python train.py --d_model=384 --d_mlp=1024 --optimizer="adamw" --beta1=0.9
MLP neurons of a small language model. Each row is named by its layer, matrix (gate and up: input weights) and neuron, and shows model dimensions 0-95. Each number is 50 + 12 x the weight over its row's rms, rounded and kept within 0 to 99. A neuron's up and down rows have the sign that makes its largest values positive.
After each neuron's rows, "fires on" lists the tokens most often at its 100 highest values on Wikipedia text that the model never trained on.

L4.gate834:50 68 42 46 42 59 46 53 59 34 40 09 43 40 52 40 47 53 26 57 59 56 32 45 40 43 57 52 23 54 40 43 50 48 36 50 71 63 36 41 70 44 47 63 49 65 71 28 44 52 56 62 60 44 56 47 49 50 58 44 41 51 69 58 51 40 28 69 58 30 55 64 49 37 39 68 56 59 51 53 53 29 58 39 50 33 53 38 48 45 52 52 54 63 40 54
L4.up834:67 57 58 70 58 41 42 58 45 52 36 49 59 67 74 45 36 44 46 50 22 37 34 38 55 46 49 54 73 61 67 41 66 52 48 69 73 49 30 47 47 50 32 54 59 48 59 39 54 44 56 72 43 62 42 56 57 44 34 40 38 49 49 56 42 47 29 38 42 48 37 56 32 51 51 51 46 31 44 66 34 50 57 53 33 89 37 53 81 53 45 54 55 56 47 42
fires on: "ang", "il", "ong", "e"

L6.gate335:57 58 40 53 61 51 47 75 69 47 65 41 64 50 38 43 70 49 54 53 31 64 62 48 37 47 64 42 50 52 55 49 64 42 44 53 64 44 47 83 33 32 50 42 73 31 54 55 56 53 57 65 74 56 48 53 20 51 47 38 57 59 43 51 44 50 64 27 38 54 40 43 67 45 57 47 38 27 35 50 62 42 54 41 48 55 65 45 44 68 63 54 68 41 44 46
L6.up335:50 38 59 46 50 54 59 72 68 74 45 51 49 26 52 45 45 54 41 42 57 51 34 58 43 75 42 43 62 47 52 47 45 66 58 61 51 53 57 37 40 49 69 32 47 63 47 59 52 34 32 69 49 31 65 49 57 38 62 36 44 42 43 58 53 46 32 50 37 53 38 40 21 51 21 48 56 61 25 32 46 62 65 56 30 50 49 42 89 40 57 63 56 46 59 78
fires on: " pa", "ur", "or", "p", " War"

L4.gate327:39 57 59 54 60 35 47 70 82 40 44 53 58 27 43 52 46 68 37 59 47 45 25 74 44 52 69 53 37 43 47 52 52 45 43 46 46 48 45 52 76 68 42 44 41 36 48 55 51 55 76 56 64 44 44 43 29 41 62 61 56 47 51 54 43 76 52 47 53 62 60 37 50 45 53 49 61 38 60 27 63 50 46 54 36 25 36 59 29 61 39 63 39 48 49 62
L4.up327:50 59 44 46 57 57 64 53 35 53 63 34 26 59 36 61 46 65 37 45 50 59 63 69 37 40 52 44 52 48 59 44 37 50 69 35 57 21 44 57 65 41 49 20 54 73 48 42 60 51 65 54 53 51 50 62 42 51 53 39 54 50 47 60 51 44 53 56 54 48 42 31 40 64 31 52 47 53 62 75 40 57 45 65 56 55 32 35 63 45 45 63 65 49 47 61
fires on: "g"

L9.gate517:62 49 67 47 24 54 29 47 51 45 70 60 36 59 51 44 68 44 63 36 51 55 47 57 45 55 62 62 61 57 54 54 56 28 58 55 59 53 56 58 47 63 35 40 66 24 49 48 48 56 38 52 29 66 77 43 42 69 63 57 60 34 58 49 46 44 58 40 57 64 62 30 57 57 59 71 51 45 60 48 62 61 55 47 66 40 57 45 42 53 68 46 34 57 27 43
L9.up517:31 42 40 22 60 60 55 47 51 43 41 53 38 53 49 65 57 35 44 67 40 62 36 86 40 42 48 42 37 45 59 56 45 54 43 43 73 52 41 55 66 62 37 55 76 49 56 50 42 47 59 46 53 58 55 29 73 47 37 63 25 56 61 49 44 37 57 33 51 41 54 69 40 66 65 38 40 33 72 55 64 44 31 56 42 38 45 75 33 40 58 52 50 29 37 47
fires on: "s", "h", "us", "ed", "z"

L6.gate199:48 40 62 62 57 29 54 51 62 39 47 53 55 61 45 41 42 61 39 66 37 43 84 30 61 52 48 63 65 54 42 42 52 32 27 56 65 80 43 57 62 52 65 30 59 51 64 49 34 42 48 61 68 60 58 59 51 58 46 28 47 67 66 64 34 50 38 54 72 24 28 60 51 43 38 76 55 50 45 47 62 48 37 27 22 38 34 55 46 70 50 65 54 65 68 44
L6.up199:51 58 54 59 39 33 75 37 64 59 72 55 52 53 64 52 39 41 53 50 66 42 48 49 45 57 54 19 47 69 38 54 49 58 41 58 60 41 52 46 49 52 46 29 55 56 76 29 42 44 49 56 66 43 33 47 38 49 57 38 35 52 34 54 48 56 46 71 55 51 58 46 39 45 41 64 57 44 27 64 40 49 61 66 66 52 71 74 49 51 48 53 77 52 43 26
fires on: "le", "er", " same", "s"

L7.gate438:28 42 40 36 44 57 70 53 61 41 47 39 62 32 63 46 57 55 50 36 64 65 49 71 27 40 57 58 56 47 44 51 45 31 38 49 43 49 42 62 63 47 54 49 62 26 81 68 31 48 49 57 51 41 55 49 66 40 62 67 63 75 52 50 47 66 44 58 44 23 45 53 52 59 44 32 55 61 32 49 59 62 51 53 53 28 50 30 39 48 65 65 54 65 63 60
L7.up438:35 60 55 49 45 57 76 49 66 39 43 42 46 63 24 52 33 55 30 42 72 57 66 48 50 42 45 82 56 41 50 45 54 36 42 36 36 38 55 42 55 60 30 41 42 37 66 38 60 65 56 42 48 51 57 51 51 57 44 41 34 45 47 64 56 46 53 66 51 70 54 49 62 51 49 37 68 68 50 54 38 58 48 49 64 44 33 50 65 55 39 40 48 45 59 45
fires on: "g"

L6.gate35:52 33 37 57 52 62 34 80 47 48 51 61 51 45 55 55 49 48 43 39 54 64 49 70 48 64 59 54 46 53 43 47 43 55 62 62 64 53 46 44 44 48 58 47 40 46 42 48 31 65 61 73 42 59 38 73 29 74 64 48 29 56 57 44 44 51 60 52 50 69 36 49 54 44 54 51 49 50 75 75 42 61 45 45 72 52 68 35 76 60 65 38 49 24 48 70
L6.up35:52 42 57 48 27 24 49 36 49 35 45 41 35 44 59 41 68 63 41 32 58 64 72 63 44 34 63 36 49 59 76 50 43 40 41 71 56 38 59 67 62 45 67 64 68 41 62 58 34 30 40 65 64 46 56 52 59 49 65 70 42 66 44 54 35 55 58 46 70 44 47 49 54 44 73 40 57 44 39 44 46 54 53 47 35 46 57 59 50 41 46 51 36 57 58 42
fires on: "il", "ver", "p"

L9.gate331:55 29 42 29 49 40 49 51 75 81 56 49 48 62 23 39 60 29 43 39 50 52 44 62 48 64 66 64 50 49 30 56 70 54 50 44 65 44 48 68 49 77 53 30 49 31 52 43 81 46 37 41 45 37 47 43 56 53 40 60 49 55 56 22 64 38 55 33 62 37 37 65 44 47 58 55 60 43 43 61 18 75 41 71 49 48 71 77 42 48 56 61 55 58 49 49
L9.up331:41 47 35 30 78 71 60 45 39 64 43 62 33 40 62 56 41 52 47 30 64 51 68 70 39 57 43 60 57 40 49 58 55 44 62 48 54 53 38 35 40 39 38 34 69 66 72 36 46 59 79 45 57 38 58 44 66 53 44 45 72 40 32 47 44 49 56 51 63 65 71 55 50 53 58 48 39 45 64 63 65 62 34 40 37 34 51 83 68 49 67 29 25 64 47 49
fires on: "ed", "c", "s", "ol", "er", "or"

L4.gate629:46 68 59 33 53 56 51 45 28 50 46 45 37 71 61 66 51 56 29 59 58 41 56 54 24 59 63 42 48 45 61 74 53 52 48 46 63 50 68 46 48 54 61 38 60 40 52 61 53 44 44 39 35 57 60 43 64 63 57 41 45 33 42 53 52 30 47 73 41 39 59 54 30 60 60 46 43 56 48 32 30 80 65 59 76 35 53 44 47 54 37 47 71 55 31 49
L4.up629:43 33 29 44 42 64 40 48 46 53 43 36 45 68 42 44 57 34 42 43 66 70 55 64 47 33 36 64 36 62 56 48 52 48 60 59 29 41 54 54 59 57 49 22 57 33 74 30 40 33 63 27 55 51 48 54 65 59 53 43 50 50 44 33 62 56 44 63 73 61 60 52 70 28 63 42 70 56 69 57 44 52 48 54 35 49 37 67 55 75 62 32 43 64 33 39
fires on: "f", "}", "board", "ative", "ă"

L8.gate742:54 45 37 59 52 56 49 27 42 79 42 51 65 46 53 66 45 48 35 31 24 56 64 58 38 38 47 60 73 75 43 45 57 70 40 36 39 28 44 49 46 56 46 46 63 49 62 59 46 61 42 37 39 53 45 50 38 51 38 51 54 69 55 57 72 64 55 59 50 32 36 50 44 47 57 48 47 44 60 52 68 40 50 52 55 67 63 66 36 55 55 57 57 40 40 47
L8.up742:45 52 57 50 55 50 37 39 32 50 56 54 55 43 46 29 50 41 47 42 59 79 67 42 56 51 44 38 64 46 37 57 35 41 32 46 47 51 22 45 35 65 65 41 35 44 39 62 67 47 62 65 24 44 40 62 58 52 38 39 63 60 21 56 74 34 44 40 43 11 68 46 40 53 32 22 62 67 56 61 34 49 47 50 33 47 61 68 63 41 49 61 61 64 45 39
fires on: " Mi", " Ma", "hi", " mi", " Mu"

L7.gate375:57 55 49 60 75 77 52 50 34 67 56 58 53 64 68 70 61 46 30 33 55 73 65 59 32 51 54 84 36 67 66 67 54 58 29 37 54 40 57 67 52 63 52 58 44 28 43 43 39 43 40 41 53 54 54 58 55 43 56 45 49 54 57 69 33 61 37 46 34 38 19 52 38 76 51 36 67 52 44 49 60 44 55 56 63 60 47 48 65 45 27 67 77 39 40 50
L7.up375:54 43 66 53 37 39 64 51 62 62 55 60 34 50 45 20 55 66 40 42 40 36 66 61 56 61 27 42 54 53 39 50 29 32 60 33 44 64 30 40 45 39 52 50 62 48 42 50 43 56 57 58 58 53 52 48 27 49 33 55 65 52 45 29 46 39 59 44 31 52 28 48 60 68 42 47 44 43 43 41 44 51 32 62 58 37 66 33 53 41 62 59 58 58 36 60
fires on: " met", " me", " Me", " win", "me", " di"

L4.gate32:48 50 58 55 32 50 56 57 51 59 88 59 59 49 47 53 63 71 58 49 74 33 46 50 37 58 64 63 63 46 54 43 61 37 54 60 31 64 66 67 21 57 50 50 57 45 47 61 51 38 39 54 68 48 45 52 56 59 41 45 48 63 42 52 54 50 55 40 39 15 51 57 54 44 56 49 66 63 33 31 54 52 48 35 65 61 46 39 58 64 44 60 52 61 51 54
L4.up32:61 60 54 45 10 68 73 65 53 51 58 61 42 46 39 43 29 48 67 50 63 63 66 62 56 46 31 36 56 45 57 63 33 56 49 30 66 48 47 43 44 45 65 41 66 61 30 61 42 50 48 78 57 58 53 67 54 32 44 38 42 42 58 58 30 45 39 67 35 62 41 19 55 39 35 45 46 56 68 45 53 53 54 46 37 70 29 42 47 62 50 58 62 34 61 47
fires on: "ur", "um", "ved", "ver", "or", "ve"

L8.gate340:55 42 46 52 31 53 62 60 64 67 59 44 48 41 64 68 49 58 57 65 55 40 57 48 49 26 65 35 43 60 32 53 37 46 64 42 44 51 50 50 69 26 49 46 54 46 48 45 48 38 47 58 44 48 36 57 39 43 52 36 69 37 42 36 45 51 33 45 52 38 41 53 40 39 43 37 58 43 85 35 56 37 63 37 61 43 36 62 49 78 47 72 61 35 47 36
L8.up340:62 42 53 66 41 68 21 35 28 46 49 43 41 51 50 57 83 58 39 49 35 66 55 40 66 55 52 40 54 42 43 43 65 51 32 39 07 56 47 32 51 60 43 34 37 45 37 49 56 43 54 75 47 47 60 57 57 52 66 33 28 29 38 67 41 52 64 63 58 62 51 37 55 32 38 49 23 35 41 24 33 24 70 47 76 33 45 43 27 30 60 26 41 69 57 33
fires on: "s", "gi", "ell", "st", "ill", "na"

L9.gate647:46 35 47 37 52 55 60 63 52 56 35 69 52 47 64 66 16 46 50 49 63 43 51 66 23 48 66 68 62 67 33 44 37 51 68 70 46 50 50 48 54 72 53 40 54 37 52 49 55 66 32 36 40 68 63 42 60 77 67 42 76 28 28 68 41 51 45 54 39 54 36 49 65 68 51 47 45 68 42 33 55 45 47 48 46 60 33 47 90 44 50 72 28 70 52 70
L9.up647:80 60 23 38 53 27 48 62 57 40 75 50 49 45 47 55 34 67 52 43 69 50 51 60 43 49 57 44 45 33 55 45 65 43 45 54 38 59 35 35 72 45 38 50 52 40 51 50 61 71 53 50 64 38 41 57 70 55 59 50 45 38 39 38 33 74 52 46 71 70 33 33 32 58 46 33 51 47 51 62 40 43 37 65 50 49 37 44 57 46 15 55 50 60 58 45
fires on: "ed", " used", "able", "ized", " found", "d"

L7.gate882:63 40 37 47 40 53 59 38 51 48 38 32 46 44 33 65 52 56 52 51 65 70 50 48 55 68 65 31 58 60 52 39 39 60 59 66 38 33 55 29 33 38 45 57 65 39 64 43 61 59 11 46 55 53 55 53 49 34 58 48 42 63 63 53 40 52 59 57 58 32 60 35 79 70 69 38 76 52 40 58 55 49 37 40 41 67 36 50 23 59 36 18 71 77 39 61
L7.up882:45 39 34 34 24 72 50 65 47 48 49 42 50 60 34 47 53 54 52 37 52 74 76 59 58 55 41 70 29 44 70 51 63 38 54 59 51 44 68 57 39 55 60 70 45 45 63 57 45 42 41 69 65 44 71 43 35 42 39 62 59 68 56 39 41 55 51 54 40 46 59 58 63 28 50 45 74 59 50 55 35 57 54 67 42 60 47 58 60 52 58 59 69 52 48 38
fires on: "M", "C", " Sa", "D", " Z"

L7.gate322:36 28 67 27 55 75 67 41 34 60 56 43 48 44 56 46 67 35 54 24 49 53 41 55 54 49 66 57 43 41 64 45 27 54 66 54 62 42 48 49 27 55 38 51 66 25 40 58 59 66 58 54 35 53 55 52 43 21 48 59 42 54 45 61 42 70 55 48 38 46 55 37 37 59 56 36 49 58 46 36 43 70 61 44 57 22 53 64 59 62 49 54 44 56 47 42
L7.up322:51 36 49 52 48 66 35 41 57 49 53 54 57 32 27 46 34 27 52 38 62 23 28 51 47 60 32 58 63 49 76 44 45 62 55 61 45 56 49 45 40 40 50 57 49 47 45 52 40 49 59 45 48 36 31 44 53 60 49 66 35 70 46 45 60 51 61 68 46 64 43 68 47 38 52 73 32 57 49 45 54 61 56 40 67 59 35 41 36 51 32 39 65 45 42 25
fires on: "M", "m", " D", "c", "R", "im"

L7.gate927:56 44 52 47 38 61 71 55 54 38 60 50 56 55 61 36 64 34 54 48 36 31 79 66 49 69 71 61 48 48 58 61 58 67 48 65 40 48 68 73 37 50 49 36 50 45 58 79 46 54 48 58 36 43 48 64 47 44 50 58 36 70 30 36 43 43 47 60 58 48 30 61 31 42 30 46 40 34 52 38 56 93 41 43 82 65 59 51 63 54 50 72 37 48 55 65
L7.up927:58 35 49 37 43 76 33 48 60 47 52 53 60 38 34 40 29 55 73 46 53 49 45 79 32 46 45 66 58 49 34 58 50 52 63 68 53 56 56 29 60 37 44 43 47 68 54 42 38 54 63 43 49 71 39 58 60 51 34 46 45 44 34 43 44 33 63 40 41 64 56 67 52 49 54 57 27 34 47 46 44 44 61 55 56 48 57 66 29 50 59 52 70 54 51 53
fires on: " Val", "val", "vo", " Char", "ol", "or"

L4.gate621:58 54 64 61 64 46 77 60 64 46 67 58 58 39 54 39 35 74 55 54 59 56 62 57 41 26 46 48 49 79 76 51 58 52 42 63 48 38 43 45 67 39 64 51 54 53 49 61 59 42 51 54 68 50 46 49 57 28 32 54 46 50 51 41 38 62 55 51 43 57 41 38 48 43 60 63 50 53 51 57 45 61 22 32 56 63 70 30 66 50 51 44 38 37 64 55
L4.up621:47 55 57 36 60 65 47 34 50 29 62 60 66 38 54 62 69 46 29 32 58 49 54 62 66 66 53 55 64 59 49 62 57 64 25 52 73 42 60 44 55 22 36 37 65 43 59 55 40 57 52 49 50 41 24 41 49 34 50 56 55 44 51 71 60 57 51 46 47 49 43 39 64 12 49 58 70 47 58 38 75 44 36 39 61 48 67 40 61 38 49 60 53 53 63 58
fires on: "en", "ven", "ver", "tten", "serve"

L9.gate320:42 51 44 36 46 61 54 36 65 40 50 29 49 25 79 63 54 49 58 55 52 36 43 45 58 40 69 36 38 40 55 57 51 64 54 46 55 48 57 54 52 66 46 31 50 60 44 25 58 51 31 34 46 66 60 49 64 64 47 59 59 61 44 56 68 50 46 42 64 34 49 32 71 64 63 33 58 49 48 43 63 45 48 80 53 55 47 42 55 70 49 60 59 54 60 58
L9.up320:55 56 47 19 65 70 39 40 36 46 52 62 60 49 68 44 46 65 35 44 58 50 43 43 57 64 45 63 48 54 44 60 40 38 37 59 62 49 32 54 72 73 62 46 54 57 44 42 69 46 69 47 54 46 53 53 58 51 83 47 57 30 45 66 50 63 34 49 74 57 42 43 32 40 39 40 48 55 55 49 58 59 50 74 38 59 31 48 41 64 61 59 50 54 60 41
fires on: "ed", " used", " place", " title", " held", " built"

L7.gate218:57 55 53 60 65 66 62 65 49 77 33 38 34 28 44 49 53 32 44 56 79 73 65 60 34 66 73 50 43 79 51 62 61 49 62 64 52 55 54 71 48 61 59 66 37 40 41 35 56 53 63 70 37 60 42 51 65 38 64 56 41 59 52 60 39 38 30 32 55 27 52 53 65 28 51 54 62 60 41 45 61 61 56 49 63 31 46 69 46 39 48 70 51 49 63 41
L7.up218:62 58 51 57 51 69 44 54 59 47 55 28 53 65 42 26 43 62 60 48 42 67 48 77 53 64 47 42 77 42 50 58 15 36 55 47 53 44 45 62 50 52 51 53 53 41 54 31 48 45 41 51 43 57 40 59 59 57 64 54 51 52 48 49 37 49 68 52 32 67 48 45 63 69 62 54 52 45 54 50 66 60 60 34 52 54 71 32 72 53 68 30 57 48 46 66
fires on: " Me", "ma", "a", "ome", " me"

L7.gate959:43 51 49 56 85 64 39 53 53 40 52 35 51 29 41 47 53 54 14 37 34 70 50 53 43 38 53 80 76 67 60 63 56 55 46 45 44 53 31 49 49 47 41 46 52 44 74 52 32 44 44 62 39 40 53 38 51 52 55 56 61 57 72 34 35 62 53 58 57 49 21 66 33 72 60 59 49 60 44 45 41 54 65 47 52 26 35 49 58 44 45 42 44 71 49 39
L7.up959:63 59 42 48 67 66 63 69 54 57 74 52 32 50 42 44 26 47 43 42 61 56 49 48 39 50 41 58 40 45 63 37 62 51 41 73 48 67 26 32 50 58 27 51 48 31 44 65 28 56 49 42 74 37 34 47 69 43 36 42 56 73 54 57 59 34 35 70 54 30 48 53 41 49 40 53 68 65 40 58 69 66 56 48 57 49 43 71 53 66 54 48 37 73 45 56
fires on: "ang", "g", "d", "ing", "ong", "ab"

L7.gate655:44 49 68 66 24 50 55 39 48 58 42 48 73 53 58 70 47 64 66 61 38 33 57 54 62 56 46 60 36 68 54 40 37 59 47 36 47 70 38 51 38 46 39 35 53 64 70 51 23 48 53 38 79 47 58 26 40 55 75 66 46 65 52 68 43 52 41 49 45 39 70 62 70 47 46 40 83 45 49 55 58 33 58 53 59 40 55 54 59 51 44 52 64 33 69 28
L7.up655:57 49 58 60 68 57 21 46 49 60 42 28 49 71 33 49 50 60 53 57 48 45 51 66 53 60 51 33 48 43 49 47 60 73 55 52 46 37 45 49 40 48 52 36 50 30 48 48 51 44 71 63 46 47 61 47 55 23 51 37 21 35 47 51 45 48 47 33 51 46 70 39 22 49 51 32 62 50 57 49 44 59 53 53 58 39 49 58 37 45 30 74 51 49 37 32
fires on: "ent", "s", " m", "ip", "ill"

L6.gate255:59 60 56 64 43 70 32 73 57 48 52 32 66 30 65 60 55 61 38 46 55 34 52 69 35 54 72 39 37 33 58 55 53 54 37 49 44 61 60 38 33 38 44 41 38 48 60 26 47 38 49 35 57 64 61 30 64 65 57 55 45 38 57 40 67 64 51 46 47 52 45 59 50 70 51 29 57 71 47 48 45 33 47 50 50 54 40 32 46 50 57 55 45 70 32 61
L6.up255:50 38 75 53 60 50 57 41 76 70 27 71 55 39 60 49 49 54 45 36 51 38 48 58 62 45 55 38 51 69 49 56 55 41 52 55 68 38 29 32 58 48 45 52 61 44 59 43 60 57 50 65 36 58 56 38 28 45 63 57 35 34 53 35 86 36 56 50 56 68 50 65 69 45 62 59 44 43 68 46 73 58 45 69 57 45 45 62 56 47 42 23 66 45 70 52
fires on: "us", "or", "d", "ri", " Po", "ade"

L9.gate495:48 34 48 56 44 20 68 65 61 54 56 17 67 53 64 45 87 61 44 61 30 45 62 57 54 48 37 49 48 46 50 55 49 37 51 39 66 46 28 52 29 47 47 29 50 50 65 49 38 49 36 57 42 58 55 58 26 60 45 41 49 63 54 73 48 39 52 33 55 34 55 47 46 55 46 48 47 45 75 43 67 28 39 39 46 30 45 63 70 53 49 39 52 37 48 34
L9.up495:47 78 52 59 55 49 51 41 44 42 44 38 34 59 41 33 37 30 41 45 47 54 69 48 42 56 59 31 23 48 37 52 40 51 51 20 34 54 38 50 64 66 60 66 43 46 63 57 58 58 66 40 61 52 38 28 23 69 27 48 69 59 55 34 43 58 45 48 88 46 50 71 39 70 36 36 43 43 41 52 58 55 46 54 48 48 29 67 38 40 44 50 53 55 52 43
fires on: "s", "l", "r", "ar", "er", "k"

L7.gate442:37 32 24 42 40 43 68 40 48 45 65 61 55 62 51 45 46 68 59 40 47 36 59 33 49 57 73 41 46 57 62 44 45 60 41 40 47 34 65 32 48 54 46 49 44 54 52 67 34 71 47 35 49 54 57 48 29 62 52 36 31 60 42 41 50 43 57 59 66 33 48 49 70 43 53 55 48 32 33 46 65 35 50 49 54 44 37 62 55 26 38 48 72 28 60 56
L7.up442:42 39 61 45 43 56 43 52 31 57 75 52 54 72 33 58 53 62 65 52 38 56 52 59 59 55 49 45 28 66 35 35 27 34 46 34 48 58 65 58 68 40 29 53 56 65 54 78 42 48 34 37 35 43 63 53 66 71 53 53 36 51 51 59 57 65 65 59 56 52 64 55 71 48 48 63 37 56 35 62 34 45 56 45 60 51 55 57 39 65 40 37 51 33 59 67
fires on: "n", "par", "an", "mo", "et"

L9.gate747:32 60 41 35 47 41 42 50 60 66 40 54 54 41 34 25 56 52 59 38 58 33 60 45 56 47 57 37 53 32 56 45 29 52 32 39 59 47 57 67 54 69 81 24 44 45 60 60 43 46 35 47 38 43 68 56 48 68 43 69 38 44 21 59 58 72 60 27 63 58 44 59 66 61 44 50 60 43 48 31 46 59 40 28 43 41 48 53 39 66 64 65 52 41 48 32
L9.up747:48 38 51 42 38 57 64 81 54 37 44 70 53 35 53 57 47 45 61 52 43 41 63 56 35 59 44 24 62 51 42 57 21 54 39 41 50 15 56 55 59 58 52 42 58 61 55 41 38 38 62 46 65 41 58 52 53 50 46 53 45 53 38 62 40 49 17 63 49 41 52 54 56 27 55 60 63 47 40 37 57 53 51 37 54 57 26 52 55 47 56 49 44 46 48 63
fires on: " plan", "if", "min", "us", "al", " run"

L6.gate96:55 50 40 50 60 49 52 45 48 79 35 49 44 47 34 44 56 17 42 31 32 42 54 29 27 53 54 41 52 56 36 25 44 56 52 46 40 37 39 51 33 41 69 59 59 59 51 33 45 63 51 55 36 45 38 71 67 42 57 57 41 61 67 61 49 58 66 46 53 51 43 35 59 36 52 51 54 39 37 53 70 42 46 62 57 63 50 60 61 48 38 47 53 46 56 47
L6.up96:49 75 46 39 47 52 38 20 69 48 51 36 56 49 47 49 64 29 60 37 33 47 35 44 49 64 56 60 44 59 32 59 30 49 36 50 67 30 38 37 63 67 37 34 52 60 42 38 49 79 64 30 41 46 58 57 58 40 63 65 38 48 44 41 62 53 59 54 43 27 34 43 65 42 51 68 62 60 36 32 46 54 36 31 49 57 51 51 57 37 44 59 63 56 65 45
fires on: " Ma", "co", " Co"

L9.gate81:52 33 58 36 41 41 67 46 51 50 58 60 61 63 49 43 61 63 49 39 37 51 42 49 45 21 65 47 58 64 52 35 81 58 33 47 48 46 56 36 34 52 46 49 45 46 29 44 70 45 47 50 60 45 64 68 38 50 52 44 48 58 54 70 55 50 67 60 61 50 39 79 47 51 54 40 26 67 74 51 64 28 31 43 55 40 61 50 56 48 53 61 46 49 50 62
L9.up81:56 42 55 32 39 62 33 51 41 39 44 49 51 59 38 28 75 12 37 47 59 62 33 50 59 32 51 69 65 49 53 58 68 48 57 53 56 49 44 56 43 46 65 50 56 46 42 67 40 46 33 46 36 45 46 31 62 50 49 47 18 45 40 51 43 56 56 50 44 52 36 58 53 40 65 49 44 55 55 62 56 58 58 42 67 51 72 41 36 43 48 56 38 45 45 58
fires on: " b", "b", " pro", " Pro"

L7.gate606:56 61 64 53 58 55 50 32 61 38 46 54 36 41 59 37 69 61 39 46 54 42 32 50 47 38 57 41 55 21 66 64 64 52 28 48 36 48 58 59 28 29 53 36 34 50 40 44 38 40 45 31 64 49 52 42 48 62 62 31 40 63 61 60 59 38 49 39 45 52 55 34 59 54 43 37 67 47 42 48 31 28 28 39 38 66 58 50 59 59 54 49 34 31 39 50
L7.up606:52 61 40 45 59 59 73 50 45 54 46 55 36 54 49 46 43 43 38 56 33 53 46 49 39 54 59 69 38 74 53 61 60 58 50 60 53 46 58 53 43 63 39 67 58 52 63 24 45 45 70 25 69 67 54 63 50 33 44 59 25 69 51 59 44 67 47 35 42 53 30 52 26 71 39 49 56 42 39 30 49 40 32 06 32 54 57 53 51 54 61 43 57 37 53 58
fires on: "n", "li", "the", "al", "ex", "le"

L7.gate874:58 65 48 24 43 20 57 56 53 55 54 67 73 44 49 53 49 42 54 47 75 46 60 59 41 28 57 59 63 39 37 21 65 48 56 30 55 46 38 66 59 52 56 47 73 43 66 74 58 42 54 53 55 33 42 51 70 76 46 54 40 51 41 60 34 54 56 70 55 42 46 42 54 47 56 63 30 44 45 42 58 47 65 45 66 68 29 43 62 68 40 60 48 63 41 57
L7.up874:46 51 48 56 49 36 57 33 67 42 28 47 49 47 58 53 32 41 36 44 60 42 53 58 37 57 50 57 59 45 45 57 34 54 58 55 28 50 26 45 73 71 57 36 39 36 52 67 40 52 43 49 69 64 66 35 55 64 47 62 48 66 37 53 57 72 45 41 58 60 68 46 42 42 62 62 45 73 63 49 66 55 38 42 45 36 46 46 48 48 50 44 55 38 56 66
fires on: "ed", "ent", " Lo", "da", "t", "ist"

L6.gate715:41 55 63 54 36 52 38 64 67 46 52 61 48 40 47 54 52 37 51 48 66 67 43 60 34 68 58 47 53 34 38 46 43 64 45 55 64 53 28 48 52 63 52 51 53 63 49 62 29 84 44 49 38 53 35 46 43 36 70 66 45 48 66 59 51 35 64 56 55 36 51 61 45 31 70 56 43 33 60 51 75 74 47 56 49 37 51 51 64 56 48 46 38 63 58 62
L6.up715:74 48 42 48 47 65 54 36 19 57 55 47 39 47 55 42 49 52 29 46 34 41 20 48 75 45 42 53 39 56 44 67 59 47 38 51 41 47 43 43 69 29 45 56 52 50 40 41 62 57 45 46 26 61 52 44 44 40 44 48 84 32 56 46 55 53 52 50 34 48 61 50 52 60 39 71 44 68 57 38 70 60 46 63 52 66 53 53 53 65 68 35 67 37 44 70
fires on: " se", " Se", "se", " Charles", "ome", "ide"

L4.gate522:51 48 68 57 47 48 41 60 50 68 44 49 55 32 56 70 48 34 58 70 27 36 41 50 66 42 35 55 49 41 56 29 51 59 66 64 52 67 34 50 52 31 59 56 56 32 60 75 46 53 45 62 48 52 45 40 55 39 58 56 61 50 56 50 53 39 49 21 31 38 49 37 66 58 69 41 41 40 68 26 37 45 57 49 51 30 52 48 41 54 65 50 46 54 23 28
L4.up522:43 60 47 70 49 36 49 51 69 60 59 41 50 61 45 79 36 25 39 45 60 36 41 65 43 43 53 42 42 54 35 44 55 61 62 37 53 52 44 47 28 60 46 39 66 56 33 58 65 51 58 54 46 51 44 26 52 36 48 16 33 40 73 37 53 32 62 38 74 54 69 41 56 33 45 81 75 53 60 37 53 56 51 54 27 69 34 65 47 38 45 46 47 56 59 41
fires on: " w", "w", "sh", "e", "ar"